config.toml
n_head = 6
head_dim = 64
tie_embeddings = true
parallel_block = true
init_std_down = 0.0
beta1 = 0.9
MLP neurons of a small language model. Each row is named by its layer, matrix (up: input weights; down: output weights) and neuron, and shows model dimensions 112-367. Each number is 500 + 50 x the weight over its row's rms, rounded and kept within 0 to 999. Numbers have three digits each.
After each neuron's rows, "fires after" lists the tokens most often just before its 100 highest values on Wikipedia text that the model never trained on.

L7.up68:479564489599530476482451537467442490492557434566450450544485470502583527463444508510558478572595419467583447614466512533443480474456524424531518427449563525464541506418485585491506489421467501496654551424486544521524420513559613497441423481503523413418488438553458432605535577561529475556531642380469501566521447521587519493532551537554492520512455518444484560495546526563412547545507443515476573518497492507449484541525400464453476462473522513452406518463503442535421492466540513571507424453516541505467477469535461471500507478495465582559467561478427473513596432518520553515448554497546655404556481455602464509478508558504532441552517403549411450504459504501542530438518515551512561435594487444560562458467554482496536490521472549494520475465495479459478519498508441
L7.down68:505571530497538561481542466545498503543532497600556530420484530490397494416571514499585500483440512568465531507488570527478494547500526541510491610554410529564451431479517484541474528526495413407541530520560523465576586487494559484481524544446541509654517493443448417478552408520494452472550515506587584506520457563389497471493422487554510543476581469504564494458504500485492459567512465477533554553501548493554577429398498494554464526477460554399469536596490440500520433533454452558489601592529420516563560428394559428489535579543590491538482443513509476498457572593566460523478518491507435478431458505515554502504511476439451528519489487423440522562561490615499494446487507497512545411492597494389530458524461513634540506436410511506546521541452522517523526469471455
fires after: ".", "M", "m", "new", "y ", "ia"

L13.up1042:466391544560553484441503540563500500503530481579541479535473556533526473395560518563466570549509558447506498495534547485504453532545463443435476566425541482581462464512512449529497511502548504523509494523477554548473458563540459571433523471527426581437479500543417496432567515473452409549515492541485504541462371553500524471422604512513537473491538488503496566536465497501442540495572510478458526384343369533477572432491580589495473457546526585447507528535387507530456505381547568474553425494561487467474495561512512593497453390559566599470472544558528514593563560404541553591520520488442529488449453548574494507547468476581477456572533515453439452549413514465512458509568471428509488490530504401564442573451473566489542483480509457490513450427431561430493460496514451
L13.down1042:508623485454531550565505514537515559463543520525392539542514499577514494523520500566471487439483519504530535567564476485492430555595562512535485588567504506502495447517450523583482514582466537456574523465444486490497509586539528492505491420428486533477473599574537486454518436553441510439546459457593581511721540520506478542512524441615526551516512607507478545470579451528459483597548551547546497476486533529535494496473405523501503535471491482408486505424491539488641524501528481573499525580530477564560548610566487530494577515543486541500593419477460503485500540484516469551548524528483477571453568498468579565572459483452534502480537571544514547430599513453546465525470655455476547592517522545581431501532578526480513553458549573542655519542493561536526516502533483
fires after: "0 ", "\n", "A", "F "

L8.up562:456511440488457418467488514565480498464527537437500505471549441548446457473453516506542531401600435443506480510541552488403540502502529395585416475396459527502424513537506503536483501541430544492471455556499622469501425504458529423487440467417531516487534567555476442531473444521510453401604477474433475515592532538450535522538493426509430467574543536480521472526521508481452486521593468593452453514512518436506541442552483554487528472531503483583377484478484442556523510594546469479457460500483486510502494460519455603542482402414504531488566514527478482446570574537572530524467505520451446458525417466626536524566526620572443510360379486512516515613502564571586412500554421441371450510415564463467487593434468490550599464480543490518520551528482559535482485474449491
L8.down562:520477507489561496520480463543505486525591484442476429485567524443551504552476479494463546568435535438521542450405484471561540503497434503532465497578511567353458470487527491491511469544464497499491463542549448533503562587531454509487540471477519478484563483412492462481570494455483553478524559516515490516536499556489464527537470360317515484515499565529434383492526529538534491479435479535481446465518446473552519538495585469478471519510507508526485546578445431553523473635465504512456474479553488610492586529577567469520608407406544449523444499487557503506530565486479473412513521460445524544420485507359558555453543477616609469439484530513576492488529527507554404529549576429542507501514539493530426475579504534488560395488477523551466484506456482509518592537471471
fires after: ".", "==", "0 ", "{", "P", "8 "

L8.up1375:428425450495520537522575539489469486553516483489592520511502633490573517495455478595574517422583515540509551489546473501456549444489489600466577540479469496524426524518499538450586527570526549507479522494411544622457479511426548492394435528491530522462573492521480512450516437523594503603603572475567567509509505475505518590421547524548437435602562467501535540526506600532499438573513527440418561526442432426458562514499582456483376475473529528502449479554498557573502533497477557501483485483409570455449572431486494585471486465516569560555612540461528405514481475493461453538469424551574452609471421537516467476424506496525546554442615469534490543497558446533484491447538564525524466492568472477542432416556463398460583449488518492499477470397501576479488417440471478
L8.down1375:626488506458514564593456524549542528473481532507551398512489544496566529447525526442499484472513533522528481487525520455427556518530489560541434466506520517476505412491509512507560548503448541536509537594526528520565475537501527525494540544527510507509409569409567558461540486599475564542515541434599545518591446500500454432529508365467499558529602496452583485504409472495487455377447490499398447497644549493583499500484529598503493543453488404442508472498474444502526346511466516459485474478503507577499536389476438418514473539441577444471489417527477498488405491503544609470447560431468538441559590511496568531463458471441422527557475652452401504481486516469564486545442447472497569457518543532552501504520504472530515518498469577557459568422481563580544525566465516
fires after: "| ", "d", "an", "p", "v"

L7.up649:486551503420479485568484490514424507534506498559487622506490518517418470481412480564490568456486501554466447549566472563516459492497557454523503375433519609505506478526457471460466562453523501556527515519546505590566426554539523449460519491495552511499503452558566430570474608529553498522543443415458451480543460574510481510541529492502481621487477537424485478465506527562508511500397517497467521474484537489530522571493537413410557575515416489503525567471492442554549422465418504499529478533430557513429532537469564649535558495464532525537449468462444485531485462538530609433588440500475503598569478486541500515538533539515458465533411488472540486504495574458498397552507464460568561441473416621521507431480475352484441395493518518468498451468523420553515555497481525
L7.down649:465536630467483499521489518522444443506478466604403590435437401445482443387620492504508557442539570527445426430518494471532578488547568535501451510492445469454438569613518431452563493500439522646465434520434623457528513514479505422522540475577544549548430554557504508554520571593512562425510514503547493447528419511517506493492488510478467526573511445528490494463548501422554501474526483550508491602523599492514409543533509498356486459504486519522541413481495518390540581529655511440539407460505506488477463485530656517458528495507451543484560504540504535512552508538528444442458531590452451465537394489507531489503497532459548441531448421503551552473445468529546526469486525479486526436527557474573506423463530438583481536477519527487466499528451555584597509562452499
fires after: "M", "W", "D", "F"

L7.up153:482486513562522506511452470370462562459510448423430432493509557468512501497446523508411489509565470493498471518444488411479535431535413529507492557398461533411428425417560522482472381523486614507576580512439483564553431494440481442493536433494517575541506566497412521555475523529434455504433485504427550596454525460570520506558514520586503437502527479488448559562435497519504545562584449456417412494514490589447489448449482551520555601459544418491545544519603503491490529446535589520544547569454512484550491497484440463541405494441517504522489536522574580444498677520588540502473524510483443494447474528537506448530520628590530467467494474446533559575538494539448475605471444482531518559461465534519544538572587419543548544430437515534507517482482454513373480575429524
L7.down153:555451561463452494622452464476497531591519459526552422530456549466389457449509450569470547450444427563554507510418449475462496442437558440564474564536494517456467463511477561560455471491496450404440406434485520462528472516544411378439470445545501544578511582501435563458539568523435513501525494500484543534521484509489500522484509475444496567579523492544420546556467517434454474587509406536470434470535604482444551470433461458479503513487558427432448442508513465493559518572494582587590512615555425525524464540509468397501440503431505529486558557543503477505523567545536366541507446387486552545397536532509528451448474531638525499487552535516579520508575487618504561403580548534518479499481557487484576527570521494502518471469509486498500517526491599554389472555567504
fires after: "ail", "ra", "il", "adi", "new", "ro"

L7.up872:498387485540520526518511430451418527572526442497502494526478556565478473497491541463529467465513569558386494497473517487413410510461467431569539413518402412503418427414518537506453469464475544528497546553523502473538456407474610507514604546443519569564423478547413498422500540465503473392532530538514558338471513552542486500529573537394459476530430431501459649503515497552623530482511512508500594484485537516449402427489464564481486515526517485568500497458506460461492552493518540500433509491483499570414522487457529491488511427536551559549467412487433458416505508426527486465432461498558535543503505555645605491578532465484499470470471496571547492615427451584451492429512546598529552452452521471517560547459542505557482473451488457415482530516477546553536519580584493
L7.down872:476616532482443465484485488473592448500424569490580526464434512442502518505502536378451440442496514555548505441442546532470493469534394484551426525540577466518505506492486394535437530470568583542470490484549515539484439464567466501486576558522515506557568579478502493436441468510623455456545470569544429452510415427487546448541464551471487484455462489480436534464489484513518509565600473520534480564482513580529485501505574571538426537484490519582522494607549543485431450452496522511437456515403474447477531436566519518539439420471531511502548513495534423510404538641502458484386446520475495618492456518473559436522432560504474517499515554422474446489563452452572512547477477535563551535491506428578532529434530420516491539473531521493513499539573496495485497397570480
fires after: "S", "is", "sig", "des", "num", "Mo"

L8.up1524:368538409396500618481409489591433501538470570510412452414571516507541405549492506466605515439438542510498469439585541465522578544530502493657478525486479576579464489462481535463469514468553428456499469573446486514507502503557588497517543532548496476482531344604554568509540490500529433499383503491477459427527479484443441509479575468425501526460502504542455463472492562436478484510552498537512486479501450443579505518418589517458503559447541570586507505474460507552532492544492454458489518475508459452464526566554502522536492483470485507461512499453551477510494581496488556441447420497520615378466424410401428452477555558436436404488518457529439441481539504539463482484522413474409486446535516469463547501522534447416489447576463389529461558487448581517502530557475490
L8.down1524:501511520600485458560434414611505569362468454569460545454573524490462526482453438520449503486536562583573537490455502469475556444571485515546490461494428512475412520550561503538553484548460483499500470515532530441526504549505492470539500499532455512479506431509474517568403432501521561524553444472521379465446470430503467384546362461511559526487426478519475520501534436542582531564480548447514545518537487494505558480500533516506503527490501514501503497640631548493519482576585592543463598474566524472588461545527539503420437504514421438529597544416420493507448462565495520432474466433518485485444554509518499597582454598505580497468574556567537487493443440448464372374496531474409495502601582505452465533470553452584541502575417463531481526568466397496468505516445469
fires after: "f", "l", "j", "em", "D", "F"

L8.up539:446449558620542446507530493473552469529553519524542504401448479490519585468428540501486423435539512559520463489498467470536468495516533484499540584448476584476476503519440515453616479516446498502454550438513472483559547490511472538571536531459556573478459531525442482432508564549589568546525447568500476488500503436494462589535464498528562534539451511444600463522443541483457396578521614373492496461495561562527384474485421488472491524456493464398479534426505540428485520555481461442542566496527478563501449451482560538524582462396546496520581488418447530504456465417540558448565448466488527524498573504480456567490459492462532437441461484521509534659530604536459538519492496540372486547583425502467527600477586521553568501557551443416529521481580543453466458465486500
L8.down539:476488437526489463526504552571458499494524506389474478509527510517546512539544544558491497512511452544568460487453550608571479455507417404596518596537435559461532466448464499536492582444519573465535537485474410486552480523468481457570406542457512510578483538494542439471450524545601570462592513483484486545429501422450550445439554448550491541545517463632611478486494533519496395497447443416480484513396503422518445454455498533495469490554559495580539565627492569460506487491513416445540533432528539455453458518436477458570507495549453512521547554449565557577524460462513459447679487419446515476501533479401591500597518554522430499456525576551409505558512502528564523483549564384575532486548448493455617491496642484489465455545552431453469483479565502475542495525548436
fires after: "dis", "D", "S", "ub", "is"

L8.up1157:516483509491572554590477438534457463535474556514445448547466511521404517431516525438587444433545441522504502463454591561527484448511481625552477487581462481469510517598518495541583433509495552416464496564635461442570478573466523453437468392497559381580419430439467503518445427491509471468535531455492549551515489467419563489529564490461512517438413478556498558500454517538454508530489481609489580498451377452422580455430431592479451555569548469579526476499530512513537383510605493490535528509547591494433448527513548434514484383469486537558572471458586509570435431507465503641509484444524604516475498506562512449501492498475460536380511512481549443489399442519491566521458546468548562495515550482526436391598552532545503529493479436549528541509500528474498491492462382
L8.down1157:515460483531586497492482475412460427480514519556497396462452503425447455468555498517437449480449534554483471525527549506494499514502543583337423506479545431488475439595511529492590486505585490638526490528477486435550521564474447473440528464469490542583600493510555552446405514474488518508452472497484406597518432477559520536550461478446564459447436436581449466533517486458533551411477420503453509480450465496474528533456411525469464460405458543583486541499612413494564431540485530484525504505598556455464450495530548397455585556516493594550466495528543485442486457540557458446523510456459526412506571517519517569518606493495592524485480443547512447530465500464426547556448599572423520505466470515426546464427506584488476459481403464394491572537445517566555543480440501
fires after: "m", "prom", "ask", "Sup", "M", "t "

L13.up1317:533556616467532619453556535527487470490493572586551575541525382473566449554460510474534569472457475434543451594469440431592508475500500483595493495517546586561516505635546526463552542465530583471457470514544449492415534573440564587532489431541506383487526456542459434417439447450484465377494500531450469549537490406583533516455553604517495499449501497547495537464488431562438486423478546452525468474440498521488536547522470431451545490480514425480455470456505447542593442536506558456411449477533505515516608438533531518466520458507557429540522465460483505473385499504483542435494421527579502549577492482489507493502469504419559472546584501478497522493512489441489502540550476490544551558497511507578589401493471483497589545526482489562527385526470462570456508561438501
L13.down1317:458461504400499570480583616441448421515406507466618460510510586528531533480399591552485542516520520553442466517534453471556538484431418425460534454532481483516481431536480519581461558517593527476508596453504543417515504498496525562412397502482447569553500475544558436472463596536557529422472532507541461441490458474531501541445521485452518552537442548540503514546488453414509489483535549517549465440486462480536544480470427544475479549476414392521511525530574385624474567430441487531566497463532478514559491474479527453434566569545455426608523599560484471413554598459543533578478478533489487484489569556435534441510524512503569517553498576458541409487634516509516508537459491468477537521608501525440486523499527481541517479512475461526534548454574582427475597529507445
fires after: "- ", "\n", "on ", "for ", ", "

L13.up1356:516516426467534538587378550494499465537536513499582436509565496486457570487459444488524526461523502512506444486443507575625535489519484507575484505514546423516530569497531572588565538507502515428409583453452527509495503487437381560465526472544426425557496550525582428504458480504459439499544476560522488608543563529528558452514488451589401495459499638424491532480504518511520531456431504519520430569526354461530493611463557505527409528528461579499519475479501480526530471493463471531522478493460513477454567559545508541459559548568471433481579525430559447514515553522485508538494530558546481456504496484514531559520486468610431503570496463480524536518484497472416502398399414532464496443481505551542444436445574478395550480423519506473484519456515435521454476504533512
L13.down1356:522494528484509495519506547489501431555459447506552479434563466473451588528619588564436480455468619517431575510524545550492568587560504543524502450495402604608545485443447550505401440547537480549520532511498433535452602546513536476495519567532442493528550448501540529500507498511502521429518549511451548485454441552476581520464560539452392494478407352498535513490462508495494490500479502541584556512591493495573443566449465456557412459580455609484519486523510474471486441512499536526473499471509505524510511554519442470537489527558520501385543541493442534541508515395524482469476459580503593477535425468466439512571495441424545502429510472442441551538531501451561564499582393587497499349553513514520462447413510466388480544440533567479563466439506503459510486538499465
fires after: ", ", "| ", "- ", ". ", "and "